Weights of a small transformer language model.
Size: 14 layers, width 448, 14 heads of 32, MLP 1216 GeGLU, vocabulary 6005, 36.9M parameters.
Architecture: RMSNorm before and after each block, rotary positions, biases, tied embeddings, capped logits.
Training: a variant of Adam for these matrices, 6205 steps.
MLP neurons of a small language model. Each row is named by its layer, matrix (gate and up: input weights) and neuron, and shows model dimensions 160-351. Each number is 128 + 24 x the weight over its row's rms, rounded and kept within 0 to 255. Numbers have three digits each. A neuron's up and down rows have the sign that makes its largest values positive.
Before each neuron's rows, "fires on" lists the tokens most often at its 100 highest values on Wikipedia text that the model never trained on; "fires in" lists the words (lower case) most often at its 100 highest values on Wikipedia text that the model never trained on. A number after a token or word is its count.

fires on: " of" 32, " and" 23, "and" 14, "ed" 7, " to" 6, " could" 5
fires in: "of" 32, "and" 23, "to" 6, "could" 5, "mandelbrot" 4, "mandar" 4
L3.gate1171:113089103114156133146175072141127130171081109133149116169145145119176120146159140111098173092117138153042097087120154138102113136155130161134106138142136080172125186120097123154152146133108126071155143137089129061127110143111147100143155101185118137114103143138155118128143136161126164146109131177147152162101161157145136161124127129131162113120115113127174154148136125166116124180099156153116148147126142146103149146122176116147149110127142120087129121135108117105104126155110147164095130129128124162079113146107120116168125112157132134120127139125135153141132122094180131136
L3.up1171:108149106162187113135114112074156139116152099130146100079164096114149126146096132143157111166100139097143119124115105148099131145161140103167140123107131126097100079084143135143080090097094138094095151168146141110107111154186146132136150108098154152153145097146147117087102079138109153113124092098121148081100154139149111096155115109114140129176135133148166157088121154080112145128116094140116112142099110148107123112113135133120134136137123160149099129139119128102101131130132141120123115123089096115149161157130126130110104161162122108148151133096171109137156140133143108107

fires on: " and" 92
fires in: "and" 92
L3.gate613:160133131153098116129127134138133091111165109129184155153088139150103104121121158123123112133108144098076113120154106101141151118096103110144108107102131115121114077108142148118120145142125110101128096129141139140152153155114139121140133135104136090078106082083110069141138150136108123135159124136124102173178154113119138098092063143117151139159112139114170167131127139124127109102095157172126116157122130143136130109121104100119162145144102103168093103093086125134113124107149132121115169151110114111127140100128155125102132132070113135111167120139155118152142088101116145146
L3.up613:105098171140065123145125114156108111133119104122110169164109099131161107161122131133089122129098123134133097103092141167113087152154077108153102147167119090152104085142111131138139150121119130122191163109110083154128181181144130159094136141102088099142155155108101158140133151139139086148093153128123070141166091155107130134175131136101134124139116114105122171101108090103100129116141106126097131172157144153158129124132130141090148172161142130111149172137105107124123102147080107111103154094154165172162111123114137133168141151100137121148110115085126155139083124128088152120

fires on: " with" 24, " o" 21, " under" 14, " without" 8, "with" 6
fires in: "with" 30, "under" 12, "without" 8, "oak" 5, "after" 4, "a" 4
L7.gate526:121180152098084146116126181109127156118153106139143117177094111121164116110114149090126110114102139131124168098093132096119177118160114131123125133116138118120142154134088118112142165131103097124174161078094096141138129124092149102102111121117130109137096110100137156131139176139086120138129142109137162120131137132135134123151144133104159077152095103142150125156099121128149130117154146150125168139120165101099142123123141122096120116166139136138105130119148118170126129158101144158112119120173121137116140127129098148163099112158083112150152091113088215132118142095115116101
L7.up526:145081135113128152073128158125129111123164143162131122163137140157129129128151139107152112115097105134094148156171130168143181107139111069088118123121110130132154108131154143130168146101150131171131118152088089127130103144136095155109097124129146105131128112167146125167132142138083185136121136131077117098150130183115120115170110118143122147115115093142085113145099129125148109158146130125141112149115153116150137187136135156162154097159126147207125095114113102149118142116104113164146099065114115125107163098145126103122133094183108129116126142097109100127155151151132120089

fires on: " one" 32, " north" 22, " south" 17, " North" 14, " west" 6
fires in: "one" 35, "north" 32, "south" 18, "west" 6
L6.gate552:135122140169085141139100106143085123108121095153144102117125118128132095122149097153140129141123149140190140135124121130090082135120156149155158141138131170109106127149142040112134111131102159076122098090161165139144137152100163110104129131138111171126141129113130158099159100107129093117109103126181115106069139134140128147140106112116157161109126128131090129136166163107103141105124140163086125129152151104107112126080138130082165138138125158107141143107098101128125087144101139109082108134170151105152139162171117122087123110112129117137149106149129138128111173146134126142
L6.up552:088095127135112126108141102119114111154137103151174120109137113144117103088125104145107093148138092139111116111127166150137110174081088168055138104122128110140160094159146106123128133083122128131119136091129079126152099112124133116128144141118170121079127105118176152112159116174133134144097139142112101126145107140119110142110116138125162159140164159112130137089174108144146118139107120073106106137117123132102168159178149103150093147141113117132156147122124136095125084143147131158102167100123132123141125148117148142171098123133121126105107131091140127091143164094096119101

fires on: " of" 23, " as" 12, " to" 11, " by" 5
fires in: "of" 23, "as" 12, "to" 11, "like" 6, "by" 5
L8.gate1018:110105124105162141115157136137110160166120108086125104138127129123145109114108096127156107127125160143110109145121141140097159136137122124139147128142142065129125136146116154162156119072122158138089141151102136111112115103145149114157157171148175103096137133128173141091137149144086096143150156109080152142121132178138108144161147095099126118123161117114132155136092120121152112146143136173156109177121096137122115099142116094086139153145067137094159192121130123152179139163130108122114131117099093131091142109138137151159120171129114145090137134135139124184124146082104082152
L8.up1018:149142114107153124093110159082123155136155136119116148089125166110157148103118114093142138094147136104093135113173117158142164162144105104138138127118144143110131062119126135119128098121140165096158133162131147120160133122081119137113164149095163144138148093128145124130150133097101106095136116187143129157124123145104106155123109174079130120135095090184160143144134156124118103122133130136169089120117149169114155170118157114189145093098118156118163128109104135169124094175109131152130074146125146123120099190100146114120112089103092137147112158118114126111101147090130141119

fires on: "In" 37, " in" 19, " In" 9, " During" 6, " finished" 4, " during" 4
fires in: "in" 64, "during" 12, "finished" 4
L7.gate576:161128095140139118083111113110104135157141139137095145114151114099152101129181132149151118111121155111098121133105101147157100140118102125167107144103095129144160147098113107119120132147166184116117123112157109119142135124060132132135124110106102174109111154102149167121143132130105130116106126128143175110104127128125165101135109135109124096155126164135109137115098187100139138141114114175129088112145100137168098127107111141115141146157071084100113127150148122175111089126174116117134113117142105103150125171097099132152134158135126137144153154133142109160129173129096124119
L7.up576:173167163165119114095098098140130104137154107102117147127109130149147091129159146183107116107162113126178147136090069094164129117138158101158162173140084108092094130206107138107138098151136107091116128131084137129137101137151131171097094166126142143140137121147115120104092121164130099140125106079150138126143158138148162126134088134151108127102133118162108113105114118165163120116122113148105146130162100120143132150144101147114154122149136140126116111135105132119133138123145134121117126088093159136147138094103134103112138137105117158093089128116124148151150106130147121107

fires on: " of" 49, "ang" 9, "as" 5
fires in: "of" 49, "gangster" 5, "gang" 4
L7.gate479:126100128148103132111120115100129135169117118175135114076098124127165106094108101150082162117141165130105121150121112107119129146093117085167153093073122158166093155109087133106134144125106132131147099089114090104085144133103107068102148162140116154154144104147117163129149115142115119109098141119172130136138120141106083091094118141091142100101134081130107105154133117109112154075135165112103160110148103141107118131174147113126141146128123144113145145166141148158082082190081139132128113090153114106078151100140142115112139129126076109140159134169173153149107166153136108132
L7.up479:116105136117087131120139149091119099126081107102094132110111141188120101178098167165146124142122163097118157119146126143108125066152129102133123137120197149148121127114123134118125183108108138171138090107160125129126104163117168137106096150127165147099171115139152097104116112106120131129151121152129108161145131179117122112106119131111161091080127108155140142102093121103107130112098174110105085091128117133142105147111132111100141077112136130153154131105100145082107156164138104171124132141080120162146153114134118118135120129084075145132092130122121169095155090117097149121

fires on: " of" 55, " new" 13, " 20" 4, " financial" 4, " to" 4
fires in: "of" 55, "new" 13, "20" 4, "financial" 4, "to" 4, "charter" 4
L2.gate590:100124122084113132133109156107144110148134136106098126124090085105187087127139158101089144136129143098110127133171093088086118093142132146156084146127170123146111112144128120104158140144134150188145148140124120119110109150145174140159087158102186164134095140144119134159105130133113156161116140130127120138136142122124096145103174132114149103072112120106164147112120132150121171065090106126096173154137102126147088129130130137078127119159123084130139099104131164112122184117120119177137165130081121164094145160107095170114130149139111091114090142181167131135150126130140103115
L2.up590:146137126120126106130147163082116150081126179109121092152092126111087137157136154154097122119129141097172158099139113152133138099090120110122148124118156088112121122130149128140081151181156165136128109155124127099110096128103161116120140144098142134156125087105133127133128131102153103127120124089121138099084122108104083154114165141119104156123121121158145124135107168084085106086158145161093102153125091148111132105119098132136157129094147145116101141147138147146116157139125147165147166113120128162170172151113149138116157122150123080146145113159100121129118114110107096134

fires on: " and" 87
fires in: "and" 87
L3.gate73:145142136136142120116083146100150154145175124135095114151123129129129099139118125155122120096141164036143150115105117112152115164123121145172129102128116112107152140113111106112103136158117162135130109138132083107131100124143138103134106137108165118089099146120132125148137127102133123134145138156120117087112161103140113110137115116148134104123089111132143116159145112146146141091146100158121135105166085145140118184105126094135160138124109090074108127114098137116136131105104181142129120104138130140090159105122114137136117118127123094104142149119165136154163110139101117072
L3.up73:115163155136136121100089099160158099101087132092089162149123138167128087148144066119140147111115111134097183142133121150163077111117116125141196102130098106084170139102147155168108120137148159144150149097128096130111145122158124148134119137104133086117140144157148178119130132129155129125133147096119122141137155149084171143121128193120105118163142111112121102137111101190119108133133119126135124125135124124172178166098102114114117124156136104114124127142155097128156113145156120139120116110131154124086107120116122105186139144137108126136140150099148131136127127111067138126

fires on: "2" 43, " 2" 28, "3" 13, " 3" 7
fires in: "2" 54, "3" 17, "1" 5
L3.gate860:086148110153116111129139139105124111123108134116123123102073121095108116156115144138129128155188131110133139129151107093097100121140134150150153124080076118094130129098088098121091179143156149115115161106092139124110118136185093115108175193178114147108119110124082111140133101134148118100077168119103119099140150115156140109094123151142177150168135109177118092139143165151126141107144117112109155160085107149102160098129169109127135122145138148077123150125165141154144114152145114102117122110131124128145099100142098122124149102126149083095144111118114156155159103102108131114
L3.up860:096162105170138106156126131129144126104126150119130123133108142129086110103107126093119136141153145121129105117115157112135139108106091145150112158136090079168159133139116130159152130173111123154143109121129152126154137125124145129147105161160190135065157084097100129117153148135145118174137140132128075126142110141179142110131137119108167156148141135101096150108117127129141146172144135070173086122132119162144092182151147147139123145092123183146132162111127127166117144098153114106124123094135197105167101122088132148095124146136147084141148133113120119119122120113116117132

fires on: " first" 57, " final" 10, " official" 6, " next" 5, " initial" 5, " original" 4
fires in: "first" 57, "final" 9, "next" 5, "initial" 5, "official" 5, "original" 4
L6.gate420:104090176167136086125104163128099145104177123135134181122161089115179157136162141128147105137137108129114128108146110124110115144135133137119122105133142123151140147115153098116142168127112146131142108132112095156094137125149141147152093144152168101125119128134163120147147144108105097161117097134133094103147162125154117111157134118106124136121082173127166165098109123124143149116105114138161119095140137100123113080143109168128109157099119135136128141080126115105126142138140128156108085127130164115085117151140116123102124132132142139141111103156119169131130097138173130143
L6.up420:121166094119099096113161117100102132105121152107186123117156121112142115121125112122157129113118132188093139110129148083147118134128149113092139089107146145164103137085135135176138090153142109157150144133131119158125155102104107122134121125120138175125143121180143114101150132148109146125168114133128167151124133127129143129119134109141110140116140095155151107113107106100125107161085154102139137166114185162078133110093127137152132129139144115165118153128130134151140153119121139124159133159150086124135077162122131090153138181093145097167116159133110098098141075121108129153

fires on: " in" 22, " went" 13, " the" 6, " took" 5, " for" 5, " as" 5
fires in: "in" 22, "went" 13, "the" 6, "took" 5, "for" 5, "as" 5
L7.gate761:094111125162123113120109154087146113135140129084112110096129155098083157112140158114176150106145179135130144129144124135132094148143102136145124095119106105121165107109116133080110160118114089127145097136134096150126110094099120152144125093111151120115121158110138174133158154139143083113119134099153116159119138131142180120106107123129146131163131143120084103128118127156181146111141188114122126149125114133108131137133152122183140084120176121162177167116154158140116130100136144123109131141108099127137134141140148136136111085101118138115073144137081182101105134141087136125
L7.up761:141133148129162132141103121090148139140108130098108160094170159113166113122133119115119123146119138122153128136110132139150180150122163143159138111094149147119119165148123109131079081152153143141115105114092126103171130155088163107117134134130116123064138131145129141106124120122162115098123120131148141163122112122180156124103132114134176132161121094109106121151121161111159083143115143144159117156147132122144157158103096165183118129123103104126118122104127142142154146118156137097086100159169119139124128156176173118113104120069106153110153178109145149139124161134135074144

fires on: " North" 24, " north" 11, " south" 9, " South" 7, " West" 6, "orth" 5
fires in: "north" 37, "south" 15, "west" 13, "southern" 4
L6.gate582:151111156110093085129142154144077096140135117119128092100138134158167116135107127116177106119153121125115150132127134140135118137124155141126142087123135106121088127175136143119162116123079108120166092160118130128157128136138164065121092125132174152127117098116115131173137124138080141162084142121116103130151153112106109140101129129096125166095105148118150146113151129117130169102116165148109163164137112138114133157125148157119181102150141132108108098148118104132154145066124141133107120125155108150160142128161078125106182132126115143119080099148178174140124138144095113129
L6.up582:137119156152096156129122095144133133160124096123102130108135123160119117105179150154119099124104131124159129133181123096104119128066174131107130134135153147125089137141125117203122145100135151124132124058130121156157142172092124131151106098097101092090096142155107152102129105106113117101156150139137066106111110138096119110141138174121136082115126158127098125154113151127148132156141142105149112103177099111138115133150132084076101119153105103158115121136115167124116107151145125161125138095139119067134099169113126123092127084079140124134057142140098142158086127100105171119

fires on: " a" 86, "el" 7, " of" 4
fires in: "a" 82, "celta" 4, "of" 4
L2.gate865:105113087169121139141159134141100142097134132163155167092121109121123127123109134112132112109138116154145149158097139076146151097147157115109116151104095151124164140106157117112126135169141138147119139087119064122141097117151128085142121134116150117141119154159132147160103154159115165142134120138104131124096129104107138131130141106173112142099140156122098131146136129160159138145118162080161082150090076157137138156101106139138129165133131122094109143115159143145113100152116136149117082155138134157149102121086122086130142102100109120105107135152140105088138116134134155159
L2.up865:123115184102112148160144153135075155110133104130118083112125143164167094104084154133144087099122120095161130143161144132068152130188156061162094092148143182115122167137130097116092131153100091173115081168134178149115135129075144125131117116118108168105119093160124089130121142144154124120117109122149098142127139150105085161098101156132134156135142138122142161154177117121146124126103153134106140125123103118127121126121133134173143105160163110137131091145113162098154120148121104157107073102123135175082090116142114139131167138118119151129115156110111114132129094120120083139